python train.py --num_attention_heads=12 --init_std_up=0.0197 --optimizer="muon_variant" --learning_rate=0.018 --lr_mult_o=2.0 --beta1=0.95 --decay_fraction=0.307
MLP neurons of a small language model. Each row is named by its layer, matrix (up: input weights) and neuron, and shows model dimensions 288-415. Each number is 50 + 12 x the weight over its row's rms, rounded and kept within 0 to 99.
Before each neuron's rows, "fires on" lists the tokens most often at its 100 highest values on Wikipedia text that the model never trained on. A number after a token or word is its count.

fires on: "om" 44, " top" 20, "oth" 9, " Lord" 5
L3.up700:77 52 64 60 58 47 56 40 51 69 45 29 44 41 31 57 58 39 39 44 20 64 63 39 67 59 49 56 46 47 40 41 78 54 67 33 59 57 45 47 51 44 20 35 50 48 63 50 61 47 43 62 51 39 58 52 64 53 52 62 79 50 45 43 49 57 69 42 37 64 39 54 50 49 65 50 43 43 59 57 56 49 32 61 52 57 54 48 27 48 65 55 62 43 57 50 38 52 52 68 69 46 34 37 53 66 56 49 68 53 69 39 55 57 46 49 50 64 61 32 49 57 57 45 35 61 61 49

fires on: "-" 52, " *" 17, "\n" 16, "|" 15
L3.up1001:61 56 48 67 59 71 54 60 42 73 54 50 45 46 58 55 63 56 60 31 52 35 55 64 48 66 40 66 59 44 49 37 42 49 63 54 46 47 69 51 42 50 45 43 51 64 39 69 35 49 58 33 44 59 27 67 57 47 32 68 66 36 33 43 69 41 55 54 32 47 59 50 68 72 68 54 59 52 52 57 41 39 63 50 62 67 46 65 43 42 85 35 54 57 38 49 37 41 50 60 71 60 47 52 47 58 56 62 53 36 53 36 59 55 51 39 52 54 42 63 51 67 46 51 27 46 38 59

fires on: "-" 16, "ent" 16, "ous" 10, " l" 9, " pl" 6, " plans" 5
L3.up1070:33 55 48 44 20 57 53 43 45 58 49 65 48 52 30 56 57 72 62 45 57 48 67 47 45 53 38 45 64 49 44 38 48 49 34 36 51 31 61 54 52 56 42 40 40 62 77 37 22 35 68 48 58 30 58 43 60 37 58 58 47 51 51 55 51 57 41 39 46 72 56 63 46 45 41 65 34 48 53 70 46 66 75 46 42 60 40 53 73 63 50 05 34 56 38 45 57 37 51 49 66 68 75 48 70 44 32 63 39 69 53 30 64 71 42 57 59 42 71 66 56 39 49 63 38 46 48 46

fires on: " –" 35, ":" 14, " Brown" 5, "ov" 4
L3.up1495:52 41 48 44 47 51 67 43 55 35 39 43 58 51 52 71 52 57 62 52 37 46 52 45 31 56 49 37 42 51 50 51 40 50 44 46 53 56 48 65 34 48 50 64 51 42 41 23 57 48 50 66 52 44 35 72 66 60 58 49 30 27 46 48 55 56 59 54 50 70 60 48 45 59 30 73 57 56 62 27 62 55 61 44 52 44 45 67 39 49 47 43 54 66 24 49 53 30 56 63 47 49 25 69 64 33 49 46 63 45 44 36 69 57 64 34 62 18 56 68 51 46 17 34 46 52 40 45

fires on: "," 50, "." 22, "?" 5, " –" 4
L3.up2375:63 37 31 36 50 27 54 50 36 65 44 32 42 36 70 68 68 53 55 67 60 65 34 66 52 52 37 50 61 54 71 61 63 55 55 50 55 52 50 54 54 49 25 54 35 77 34 45 48 32 47 52 56 50 59 48 45 50 41 29 63 58 40 53 55 49 61 57 60 61 40 31 63 40 34 59 30 48 54 49 37 67 55 51 70 70 74 47 62 04 45 47 45 49 31 28 47 46 37 60 47 66 64 40 43 59 49 38 67 67 66 25 37 43 54 62 69 56 35 53 67 39 44 46 84 35 62 51

fires on: "ur" 27, " Mor" 13, " indic" 7, " se" 6, " M" 5
L3.up607:45 42 42 59 64 40 62 52 51 45 56 29 49 47 45 41 55 61 37 25 39 55 65 52 53 61 54 67 64 43 60 62 44 54 69 38 29 22 48 51 76 50 47 66 53 51 54 38 62 66 33 59 43 33 40 69 39 40 67 46 46 52 44 45 37 41 46 46 45 61 59 18 47 48 51 48 68 45 63 63 33 51 48 69 60 49 39 52 52 54 79 65 36 59 53 74 36 51 53 21 54 61 42 40 52 57 52 61 57 59 35 48 59 39 12 44 51 43 34 31 52 55 63 47 65 41 54 49

fires on: "-" 45, " |\n" 16, " example" 4
L3.up1605:54 24 62 46 30 48 45 25 39 42 40 45 51 52 35 50 69 48 40 53 65 52 62 54 50 29 40 40 70 60 40 35 44 49 40 36 31 35 47 53 62 46 41 42 55 76 48 10 66 35 50 51 47 56 64 30 72 49 54 66 83 52 26 47 62 46 63 66 47 46 50 71 74 38 49 63 52 63 46 50 46 59 64 45 64 56 42 52 54 43 61 38 51 54 61 48 31 58 46 65 57 65 40 45 63 49 32 51 57 57 52 42 64 50 42 65 49 99 70 52 45 49 60 47 43 34 32 57

fires on: " member" 20, " |" 19, " members" 9, " medal" 7, " professor" 4
L3.up877:52 38 30 44 49 56 53 35 26 62 28 49 54 49 49 52 63 69 45 70 51 38 38 57 58 35 49 57 55 57 58 48 53 37 44 35 48 07 48 49 63 62 67 38 54 46 33 55 53 36 30 61 42 46 62 50 60 49 43 10 39 40 50 43 47 85 52 51 37 64 65 45 41 39 39 56 40 48 60 61 56 45 39 66 42 48 43 34 76 48 33 57 60 61 44 43 51 56 49 54 54 28 57 43 39 36 68 48 64 60 53 56 58 68 22 50 48 47 54 32 45 59 63 57 57 59 40 47

fires on: "." 80, " |" 9, "ed" 4
L3.up1486:65 53 52 63 36 41 43 50 48 61 37 31 52 54 39 37 65 48 67 49 87 15 50 55 39 65 45 54 32 47 46 52 66 40 32 54 58 74 37 47 46 43 42 47 58 68 56 44 49 44 55 46 48 66 54 44 54 73 64 64 54 24 54 57 43 56 52 49 52 54 22 71 42 32 59 57 54 66 58 41 47 45 72 70 65 55 43 38 42 38 31 53 57 52 39 42 56 32 55 44 43 42 42 43 41 43 45 46 50 53 55 18 46 48 43 37 44 32 42 46 15 52 71 54 36 53 57 51

fires on: " st" 35, " St" 20, "St" 7, " gl" 5, " Greg" 4
L3.up2379:49 41 54 68 63 61 44 61 55 60 46 47 64 43 62 24 55 43 61 58 53 48 51 45 64 43 44 34 64 44 48 50 52 64 40 65 58 71 37 51 57 45 53 58 43 38 62 45 39 31 54 61 53 51 30 34 48 41 31 58 68 51 43 44 56 58 60 56 83 57 47 44 43 39 26 46 44 37 49 60 65 43 24 39 63 31 42 71 68 51 57 61 46 42 49 15 85 36 58 39 57 69 33 72 45 54 41 56 50 60 58 59 34 38 39 48 40 37 62 61 52 48 50 52 57 58 62 64

fires on: " c" 37, " New" 20, " con" 19, " st" 9, " " 6, " household" 4
L3.up2739:56 41 19 50 64 53 43 24 44 33 60 61 31 59 46 62 59 53 43 60 44 47 39 67 40 22 43 39 47 51 46 63 38 42 20 40 37 41 67 64 63 71 45 42 56 58 56 45 55 45 26 61 57 54 42 58 66 54 53 36 58 21 57 69 28 77 47 54 55 67 45 45 56 27 47 53 36 70 51 53 59 50 39 37 40 53 45 50 43 45 60 54 37 62 52 40 41 48 57 56 43 70 47 28 63 52 53 74 49 41 27 45 51 41 35 68 48 56 42 48 39 52 57 53 32 40 51 58

fires on: "\n" 30, "-" 17, " |" 13, "|" 10, ":" 7, " |\n" 5
L3.up788:53 59 66 28 51 27 75 60 58 38 46 43 55 47 52 46 65 59 44 61 40 60 42 61 40 70 48 57 38 53 54 38 55 68 46 40 61 52 38 57 34 55 48 52 30 57 62 51 49 38 15 58 52 43 64 52 40 45 64 57 69 30 33 57 51 65 55 45 48 20 61 40 38 44 61 39 51 31 63 58 67 55 33 76 42 46 50 39 45 45 47 67 73 50 61 56 43 52 57 56 63 40 47 83 53 42 52 40 74 58 57 63 54 63 51 31 33 51 64 34 39 69 44 48 75 27 42 56

fires on: ":" 23, "," 22, " |" 21, "\n" 11, " –" 10, " -" 5
L3.up30:67 44 66 75 54 51 57 62 37 60 37 55 40 53 39 30 39 45 55 54 61 47 65 46 52 40 41 35 53 48 47 52 27 66 64 50 53 31 36 54 37 51 55 65 30 62 58 43 56 31 49 63 54 84 72 61 53 69 50 57 60 39 16 55 65 54 67 30 34 55 60 34 38 44 33 57 62 59 37 35 57 56 56 37 45 70 55 60 43 41 48 40 62 51 52 42 49 42 40 49 53 42 36 60 55 31 44 54 70 67 58 40 58 54 36 53 52 49 47 59 63 44 33 52 38 29 36 53

fires on: " and" 48, " &" 34, " /" 4
L3.up448:43 41 24 66 33 52 57 43 52 44 37 39 34 48 32 52 43 33 54 34 53 40 48 30 50 32 31 20 54 66 49 55 74 42 51 34 69 37 63 55 75 75 50 64 52 46 40 66 38 58 48 42 72 48 57 27 48 44 24 53 57 47 53 43 43 58 53 45 38 48 43 49 19 54 46 41 51 61 56 52 52 27 41 52 45 55 53 35 51 45 53 48 65 32 49 48 43 62 28 50 42 69 41 39 76 57 44 52 56 52 45 32 59 67 43 44 53 40 50 52 60 51 63 51 69 62 43 62

fires on: " B" 62, "op" 9, "K" 5
L3.up158:63 32 48 73 44 32 52 35 49 50 52 49 49 47 62 59 44 48 54 69 63 49 60 31 38 54 60 55 58 58 64 63 54 64 37 68 40 48 49 43 69 57 43 63 62 48 40 53 35 37 47 46 36 26 55 61 49 75 41 46 35 50 60 49 60 39 46 52 48 57 34 65 19 48 76 69 56 58 49 60 70 59 40 61 41 58 34 53 46 27 53 42 68 56 46 62 54 61 46 57 44 41 47 34 50 55 46 50 53 46 65 46 41 28 53 80 57 43 57 53 40 29 58 51 33 39 67 56

fires on: "j" 50, " [" 18, " Mor" 13, " Br" 5
L3.up2506:25 63 44 55 40 48 71 34 46 64 31 62 57 49 81 47 50 32 59 53 64 44 30 53 53 41 68 65 53 41 53 49 53 51 56 50 58 71 37 43 58 56 50 50 57 43 48 47 49 51 43 57 39 48 60 40 49 51 50 59 51 39 28 76 26 29 64 57 27 40 39 36 48 49 44 43 36 69 49 67 67 65 56 74 52 57 52 54 49 57 29 66 43 59 57 63 54 39 60 49 50 64 66 46 33 46 48 49 27 50 67 33 42 35 27 49 57 47 67 49 40 83 36 63 50 38 56 65

fires on: " |" 51, ")" 17, ":" 9, " -" 7, "\"" 5, " •" 4
L3.up2968:47 58 58 30 60 33 55 51 93 55 57 56 49 53 50 73 67 58 56 59 57 44 52 44 46 58 51 26 12 65 43 48 33 72 42 33 33 56 58 40 59 51 55 67 35 37 56 16 47 53 44 53 59 52 42 56 44 63 60 53 40 49 45 63 44 64 60 42 37 51 40 39 29 30 45 72 39 30 32 58 43 45 38 71 27 61 41 39 54 35 51 43 49 36 52 66 27 44 43 51 68 36 59 40 59 61 41 40 50 39 54 37 58 79 43 56 42 52 58 50 41 42 37 50 79 52 43 61

fires on: " |" 30, "'s" 16, "." 5, "," 5, " this" 4, " August" 4
L3.up1545:76 27 47 47 47 62 66 32 28 68 25 75 63 43 50 62 68 54 38 33 70 56 38 62 48 56 56 34 63 52 42 47 52 50 61 22 55 55 47 34 57 34 34 65 18 34 73 62 62 60 44 37 61 54 83 41 32 61 57 60 45 46 64 67 52 45 60 56 64 45 75 51 39 34 45 61 64 41 59 40 51 31 49 55 58 64 56 42 46 73 54 65 51 44 61 70 40 53 34 42 46 58 45 83 51 33 56 48 41 40 53 59 70 45 51 45 57 54 57 26 61 65 56 47 78 50 42 49

fires on: ":" 16, " :" 14, " Admiral" 6, " ISBN" 6, " politician" 5, "fielder" 5
L3.up2834:44 44 48 63 46 66 66 40 61 62 45 20 27 54 48 54 34 61 54 22 36 44 34 48 43 65 31 54 22 45 70 40 57 68 63 49 27 49 43 64 60 73 42 31 53 79 43 53 44 27 41 50 42 52 38 40 53 75 58 58 60 59 46 69 48 56 47 68 40 40 42 55 49 52 47 71 27 47 45 65 60 46 58 60 36 69 49 34 34 45 51 57 44 40 53 51 37 39 52 52 22 43 61 55 52 40 48 65 48 55 45 44 68 57 49 35 47 47 37 52 58 30 68 59 69 46 61 50

fires on: " \"" 16, " S" 14, "\"" 11, " I" 10, " We" 8, "$" 5
L3.up2267:60 35 47 43 43 59 56 46 63 36 63 62 54 56 27 32 43 47 73 50 36 51 44 47 59 58 42 39 55 13 54 68 41 65 55 64 45 57 39 46 67 35 54 73 39 67 51 46 58 71 54 56 67 56 50 27 47 45 46 53 53 36 41 65 49 36 58 57 48 43 48 47 44 34 61 38 50 45 57 81 43 65 54 24 55 66 46 44 65 34 39 39 58 51 49 48 24 59 61 63 60 30 43 55 44 47 58 43 43 54 53 58 68 63 34 40 39 54 44 49 53 32 51 44 65 58 39 43

fires on: " sub" 19, " per" 14, " b" 9, " micro" 6, "ro" 5, " post" 5
L3.up1880:60 58 54 49 55 33 59 53 56 32 60 59 64 54 44 34 52 54 59 30 27 49 45 58 40 59 38 50 50 56 49 30 57 56 52 45 51 43 47 60 44 39 50 51 35 50 48 50 70 44 58 51 46 62 45 71 54 48 59 63 48 51 53 40 39 67 51 37 52 61 55 65 58 48 62 42 53 54 28 28 56 60 31 46 51 53 64 57 52 60 40 46 37 59 49 68 59 47 61 63 57 62 63 20 58 29 55 61 54 62 58 42 50 49 75 48 50 58 66 35 53 69 66 55 32 48 62 76

fires on: " Al" 31, " al" 12, " de" 7, " Me" 4
L3.up15:62 46 92 47 47 45 50 41 31 52 57 42 49 72 16 48 58 38 56 50 56 53 45 46 71 28 53 40 39 51 75 58 38 47 59 54 52 29 38 60 41 45 54 43 49 40 18 68 31 39 60 50 71 41 47 50 31 51 50 41 38 47 39 53 57 47 44 66 46 31 42 50 52 57 56 54 70 45 63 57 43 58 36 64 53 54 45 31 70 62 79 55 38 49 81 49 52 56 54 58 57 54 57 33 81 39 54 47 35 37 50 53 52 68 34 62 64 66 66 56 55 47 42 43 59 65 42 39

fires on: "." 17, "|" 17, " |\n" 10, "\n" 10
L3.up2037:49 49 38 32 55 21 43 63 53 35 75 56 49 44 54 58 56 47 08 75 60 51 55 56 75 41 59 47 72 54 61 47 42 48 49 42 51 30 55 80 63 62 54 60 56 56 49 48 36 30 46 74 59 44 37 52 36 64 45 63 75 67 60 53 60 68 68 44 20 51 56 16 32 38 45 56 50 50 69 34 59 53 69 55 64 31 61 51 52 51 56 66 30 34 47 48 25 48 51 62 74 53 61 72 41 47 48 50 53 55 56 41 81 54 55 23 35 53 70 44 30 59 73 54 27 57 48 52

fires on: "ou" 41, "qu" 8, "ü" 6, " ro" 5
L3.up926:78 30 45 55 48 32 47 41 72 37 50 56 42 52 70 45 32 63 65 55 67 67 37 37 39 44 51 42 39 29 60 56 29 52 61 32 49 43 47 46 49 42 45 48 63 61 50 68 38 70 62 55 39 48 60 47 55 38 59 78 66 47 37 58 46 54 49 43 77 52 63 70 39 43 74 53 28 47 54 24 62 55 35 48 64 57 41 34 47 41 64 59 62 64 18 31 41 67 45 37 49 48 43 39 46 63 41 49 39 27 68 48 63 62 47 51 54 57 51 49 62 65 59 41 46 86 57 58

fires on: "," 55, "C" 14, "P" 9, "M" 8
L3.up1803:36 37 47 40 80 39 56 32 49 55 56 49 69 43 70 61 44 56 41 49 62 49 64 55 53 47 45 61 59 51 40 53 38 44 47 61 57 44 40 56 59 60 56 40 58 65 52 56 56 32 71 47 46 45 54 63 79 45 54 74 37 24 58 61 45 44 52 55 43 40 44 52 54 48 44 62 51 57 54 61 74 51 37 55 55 63 49 50 64 31 65 48 43 52 72 51 60 70 36 56 43 48 59 54 49 61 65 53 40 62 49 40 47 55 47 58 54 66 55 55 60 29 42 55 36 63 49 28

fires on: " or" 50, " and" 18, "," 18, " can" 4
L3.up584:29 23 50 58 26 47 54 30 56 44 53 40 43 60 57 59 33 59 68 35 58 22 56 43 42 62 60 33 44 54 51 38 46 45 59 50 61 29 34 59 66 61 51 49 53 72 49 35 38 27 75 66 65 49 48 53 45 44 51 70 47 47 32 46 42 52 69 73 40 60 28 67 43 73 37 38 34 57 65 42 57 43 41 53 69 52 38 35 40 74 57 72 75 50 58 40 53 49 58 47 44 44 46 47 49 35 43 63 51 84 52 28 27 58 40 39 40 73 21 28 60 58 60 42 42 64 49 37

fires on: " under" 35, " at" 9, " ." 9, " —;" 9, " −" 7, " +" 6
L3.up2459:57 63 38 56 34 62 35 62 64 39 50 46 42 46 46 41 56 50 55 59 31 34 66 54 50 64 62 65 45 39 42 40 41 45 48 55 45 46 37 54 36 47 48 55 53 28 44 87 73 68 46 35 78 48 40 62 41 47 39 63 47 27 46 60 48 42 65 51 53 48 39 51 64 43 46 48 64 65 72 40 50 65 22 71 44 60 44 73 44 53 58 32 76 40 40 54 60 38 43 54 54 61 48 60 66 49 49 54 71 37 40 55 33 57 53 64 22 62 52 51 46 47 33 47 27 41 33 31

fires on: " and" 35, " |" 26, " –" 8, " or" 6, "ified" 4
L3.up68:26 39 73 56 46 44 41 42 43 60 62 36 65 35 42 63 35 35 75 44 44 23 33 66 24 52 44 62 39 46 66 38 51 73 47 50 52 49 45 52 46 71 64 59 44 51 45 39 51 64 56 54 50 43 40 59 61 21 51 57 57 61 28 34 37 40 41 37 48 75 41 35 61 52 49 67 40 51 55 56 41 50 44 48 57 63 23 45 51 54 65 46 64 41 47 43 81 52 67 55 49 57 32 45 53 55 51 63 43 66 82 30 52 61 30 57 52 30 72 43 52 71 31 43 60 37 48 60

fires on: "–" 45, " Conference" 8, " |" 6, " reb" 4
L3.up2477:77 61 67 57 58 55 27 46 44 63 53 33 31 31 55 40 42 59 81 51 26 25 48 46 44 60 34 60 46 47 44 71 44 49 43 56 48 52 24 53 56 52 33 48 19 53 45 63 53 57 35 58 44 55 45 60 52 63 51 65 67 60 62 39 59 48 59 32 45 64 63 38 57 58 40 55 57 70 42 55 44 54 48 53 45 47 73 41 28 61 67 80 47 45 42 48 62 61 40 60 62 32 48 56 59 27 47 53 50 55 39 52 58 31 46 42 46 57 69 40 52 61 49 49 61 40 59 51

fires on: " \"" 41, "\"" 13, "After" 7, " even" 5, ":" 5
L3.up498:64 48 66 56 33 57 56 53 73 62 18 48 50 64 62 50 68 51 47 68 66 22 43 66 41 47 32 50 42 64 44 49 42 47 58 46 31 75 39 48 65 67 54 62 36 46 42 61 80 37 62 46 57 49 42 35 51 57 56 66 65 20 35 60 36 35 57 59 44 52 61 52 29 30 35 58 50 24 44 67 36 58 29 24 63 57 45 47 44 51 44 35 55 52 49 33 40 41 46 39 73 46 66 33 46 44 65 75 64 47 44 74 65 59 35 52 37 26 55 46 49 35 38 65 62 52 48 61

fires on: "el" 23, "ical" 11, "ol" 8, "ial" 6, " Department" 4
L3.up2727:39 49 71 54 23 39 68 42 32 42 36 61 51 40 48 55 54 54 44 43 51 43 48 54 43 39 41 45 30 47 44 79 48 29 48 52 74 70 46 42 59 56 45 46 64 52 52 58 36 71 51 52 43 54 72 52 63 46 46 37 35 47 30 59 53 55 55 74 29 46 55 37 47 53 42 42 33 36 48 63 45 68 60 30 62 58 64 35 58 51 49 92 62 58 55 45 48 64 56 49 53 34 54 41 63 66 37 61 51 64 35 50 55 64 40 45 47 39 42 67 58 57 58 56 44 42 29 45

fires on: " New" 34, " st" 14, "St" 8, " de" 5, " ex" 4, "-" 4
L3.up1198:54 38 30 55 56 55 43 74 45 52 54 39 28 52 60 41 41 54 51 61 52 41 64 42 49 48 45 66 54 41 36 67 30 62 47 36 60 67 73 59 56 45 46 13 41 44 50 72 58 39 70 72 43 51 17 26 48 36 31 50 59 48 54 31 42 45 48 56 49 51 49 42 47 30 53 65 44 57 52 49 59 49 51 22 37 59 36 52 52 43 49 07 46 59 33 47 65 24 44 43 75 65 26 52 32 52 53 59 52 46 34 45 60 53 40 77 68 42 39 39 27 29 48 68 46 43 63 70

fires on: "|" 36, " *" 23, " ;" 20, "\n" 9, "," 6
L3.up2787:55 36 49 45 44 54 45 51 23 56 35 29 46 66 30 22 55 63 57 63 53 50 68 55 48 39 36 50 61 42 55 49 69 55 51 48 45 59 67 51 59 44 42 49 67 61 45 47 53 51 52 40 46 66 41 69 56 36 52 50 53 60 49 46 45 69 62 67 59 42 61 45 40 72 49 35 60 70 62 45 45 52 57 50 48 61 30 53 73 66 56 40 40 67 38 41 42 49 48 79 43 56 58 71 37 54 42 41 50 42 57 30 58 50 39 48 53 55 47 43 46 59 53 47 45 59 27 55

fires on: " under" 36, "é" 10, "ö" 6
L3.up2336:62 45 73 69 46 49 57 54 66 55 51 39 42 68 37 60 54 62 34 68 42 53 27 37 57 61 81 30 44 47 80 54 40 63 43 45 37 48 39 42 58 34 62 32 66 49 30 26 39 60 67 40 60 58 49 47 51 61 51 59 49 24 73 63 51 42 62 48 83 77 50 50 47 41 29 41 50 50 60 55 86 42 49 43 36 68 53 46 69 53 56 62 64 50 53 49 36 55 01 47 57 62 57 51 58 62 50 55 55 40 49 42 58 68 46 72 46 69 48 67 59 65 55 43 48 63 50 64

fires on: "or" 50, "j" 37, " o" 5
L3.up1381:33 60 72 73 55 51 40 32 43 31 63 38 59 62 52 40 45 64 46 50 67 35 49 47 27 46 60 46 60 61 75 39 47 58 36 49 58 45 68 46 42 59 39 70 58 50 50 36 51 32 52 48 34 48 52 44 58 27 59 61 47 36 61 62 20 26 43 56 59 63 27 24 57 40 38 52 54 60 66 67 46 60 45 46 39 48 54 63 70 47 48 74 52 67 54 49 62 56 40 54 36 66 60 32 75 60 46 47 48 18 35 33 57 34 51 47 37 44 54 54 43 75 25 72 55 72 65 64

fires on: " |" 23, "–" 23, ";" 7, " —;" 6, " friend" 5, " " 5
L3.up105:51 51 51 57 63 52 32 31 49 53 57 65 35 50 60 43 59 43 54 70 47 44 52 67 42 51 50 49 42 57 79 73 49 83 53 43 50 51 30 47 55 34 59 68 42 41 50 37 62 60 42 56 75 43 47 62 45 65 42 64 52 45 52 36 47 40 36 28 54 51 63 46 64 63 48 59 37 57 69 63 48 60 68 63 33 53 72 48 66 54 67 41 54 51 47 55 42 45 42 47 59 44 42 77 55 57 46 49 62 53 59 59 49 26 44 55 52 27 70 28 62 43 59 54 70 37 26 58

fires on: " and" 41, "===" 27, " /" 7, " ;" 7, " " 5, ";" 5
L3.up2380:37 50 24 60 33 50 60 49 37 47 39 40 49 49 46 41 49 49 46 39 46 51 79 67 48 42 58 43 50 48 40 56 57 46 42 48 67 35 47 44 72 57 42 54 36 53 52 31 36 44 58 56 49 53 68 46 46 43 31 64 54 34 50 39 47 37 56 53 44 34 51 37 37 73 62 41 68 45 91 41 56 73 50 33 76 70 69 60 72 52 48 51 53 29 61 52 65 44 57 63 38 61 50 43 65 56 35 57 61 42 31 26 43 50 33 57 53 48 56 50 49 57 34 54 58 53 46 57

fires on: " (" 14, " V" 13, "M" 11, " Z" 9, " Ph" 6, "P" 5
L3.up426:34 49 59 56 56 58 56 40 57 55 58 57 81 53 48 44 28 59 46 53 59 47 61 52 39 56 33 58 67 43 54 48 41 50 43 58 22 78 70 53 34 62 42 56 48 55 38 52 51 57 61 56 43 58 57 59 41 51 45 48 50 29 55 46 36 46 59 43 52 36 45 43 64 63 54 77 49 49 49 40 58 55 53 33 54 62 43 53 42 45 74 65 45 64 35 56 83 65 42 30 49 65 50 46 58 54 66 63 54 63 73 34 52 47 40 40 44 61 20 57 43 52 49 51 61 57 60 66

fires on: " M" 60, " B" 33
L3.up599:50 46 43 64 36 46 48 49 44 61 54 41 30 53 50 31 32 72 43 69 51 55 56 36 40 51 56 51 55 34 74 55 51 55 58 42 54 21 70 51 47 63 49 53 62 67 28 18 45 54 38 47 42 40 68 67 64 59 43 73 48 36 42 50 66 38 75 34 35 47 36 38 40 60 62 49 42 53 59 47 67 46 43 61 36 67 47 42 44 43 63 43 51 47 49 55 28 38 49 25 60 49 49 23 45 43 55 35 43 60 47 41 55 26 28 37 52 64 43 67 59 47 33 60 40 51 53 67

fires on: " sc" 22, " Sc" 17, "sc" 11, "esc" 10, "ș" 9
L3.up2738:50 45 69 49 54 49 54 44 49 44 58 34 40 57 40 57 66 41 34 32 61 38 43 66 49 72 48 39 40 54 44 46 34 32 66 56 51 38 53 47 66 45 27 35 61 46 49 55 58 51 51 44 41 63 59 56 40 56 50 55 53 77 43 64 43 69 41 60 53 55 80 52 25 36 30 22 72 10 68 58 57 50 33 54 73 55 27 32 41 55 33 57 64 20 66 42 53 52 52 39 48 63 51 37 23 72 58 60 56 46 45 64 57 52 79 37 28 68 65 39 78 53 48 17 60 56 38 54

fires on: " Al" 20, "ill" 19, " al" 10, " Gl" 9, " Bl" 9, " Vel" 6
L3.up1081:65 64 69 39 62 44 48 47 60 63 47 34 54 72 22 38 60 44 29 46 37 38 52 44 35 60 48 52 23 54 46 51 71 53 71 51 41 57 60 52 45 59 39 49 72 58 45 62 41 40 51 51 68 36 43 45 48 43 40 57 43 24 31 62 52 68 54 68 53 65 44 48 37 40 55 33 66 44 65 54 57 51 39 54 58 64 61 40 51 38 57 49 61 40 53 43 20 78 43 63 54 62 60 62 43 65 41 58 45 38 49 52 63 48 56 50 64 37 50 90 48 53 35 60 42 53 35 47

fires on: " re" 35, " e" 11, " Re" 11, " se" 6, " Te" 5, " Ge" 5
L3.up1297:48 36 69 48 48 47 63 42 56 38 48 71 38 38 49 67 38 38 43 45 39 50 47 30 52 53 53 54 51 38 40 69 60 52 39 48 55 32 64 58 39 68 71 43 62 55 47 44 53 44 36 51 72 26 36 50 61 65 60 64 25 48 49 81 50 62 44 60 54 48 50 55 58 35 99 65 27 35 70 52 53 49 73 61 66 47 54 38 38 42 55 57 70 61 34 55 47 36 46 46 60 47 53 28 43 47 52 52 52 45 40 60 59 60 48 54 56 59 57 37 47 37 47 28 33 70 41 30

fires on: "ong" 17, " upon" 12, " long" 12, " along" 10, " under" 9, " Long" 8
L3.up2838:54 57 53 55 41 62 51 63 54 71 26 64 48 46 42 48 57 39 59 43 61 21 47 35 49 36 58 44 38 64 70 72 48 62 70 54 29 47 55 70 33 39 50 59 44 48 68 43 74 66 52 46 56 45 48 43 38 55 42 31 36 43 54 73 46 48 66 65 82 83 67 67 42 36 29 40 51 54 40 58 43 66 57 78 80 58 44 42 79 44 30 61 45 45 58 41 35 67 48 53 58 39 36 57 80 66 53 76 63 35 61 58 74 48 38 37 37 56 77 50 41 56 62 34 22 40 56 51

fires on: " W" 22, " railway" 7, " were" 7, " of" 7, " over" 5, " Wild" 5
L3.up1136:50 46 44 78 48 45 45 65 46 57 36 42 19 58 27 56 56 28 58 40 28 50 44 46 58 44 47 40 61 32 85 24 44 55 54 64 48 45 49 69 44 39 62 53 30 42 51 34 41 43 42 41 70 51 56 43 61 46 67 41 39 41 47 71 36 45 53 50 35 54 55 50 51 58 59 50 42 39 56 48 50 37 57 64 37 55 44 40 23 49 44 35 51 48 53 64 52 53 53 45 63 43 48 40 43 62 55 48 76 50 53 53 50 38 78 43 54 66 44 67 50 30 44 43 59 47 34 53

fires on: "ed" 47, "b" 38, "s" 7
L3.up339:44 62 55 60 48 36 64 39 40 38 28 37 54 34 34 33 66 46 48 46 73 44 55 52 54 35 39 49 43 67 53 48 58 72 35 41 52 45 44 34 53 62 53 60 63 68 84 60 59 32 60 57 49 70 51 49 61 73 31 63 42 25 62 61 35 70 59 58 62 66 46 35 49 61 66 54 47 41 51 56 70 68 40 63 53 41 35 41 51 48 39 49 62 37 52 53 54 61 65 34 69 48 44 43 72 46 58 71 54 59 62 33 63 49 66 60 47 36 37 38 34 56 65 46 50 52 44 54

fires on: " |" 23, "\n" 19, "." 15, "-" 7, "\"" 4
L3.up1052:45 32 49 28 31 35 74 56 54 51 52 52 44 58 68 55 44 43 20 46 52 46 28 74 65 56 39 46 49 55 45 63 55 44 36 57 51 45 51 61 49 66 57 55 35 45 53 58 42 50 51 55 25 50 59 56 32 46 75 51 49 60 45 52 53 52 58 49 48 37 65 38 60 51 48 38 61 16 48 71 51 51 56 63 44 46 52 59 30 68 70 62 27 65 72 69 32 18 37 46 41 54 44 52 52 33 69 37 38 76 36 68 71 57 41 46 41 09 57 46 24 45 48 38 46 39 45 49

fires on: "j" 22, "i" 13, "il" 11, " of" 8, "m" 7, " Y" 5
L3.up689:43 52 50 47 41 53 50 45 64 45 34 42 24 48 55 44 51 57 35 65 64 37 57 37 65 59 45 44 53 42 36 72 67 42 42 48 55 50 44 46 49 55 39 56 26 71 47 76 57 46 38 61 62 54 36 54 50 66 78 50 39 58 43 56 31 50 58 54 69 34 42 82 37 60 51 54 51 65 39 63 58 44 42 71 49 54 61 53 72 63 62 52 48 40 49 64 39 52 64 44 52 44 40 38 38 47 37 30 43 32 35 50 54 41 62 44 43 51 47 56 69 57 41 52 42 63 62 41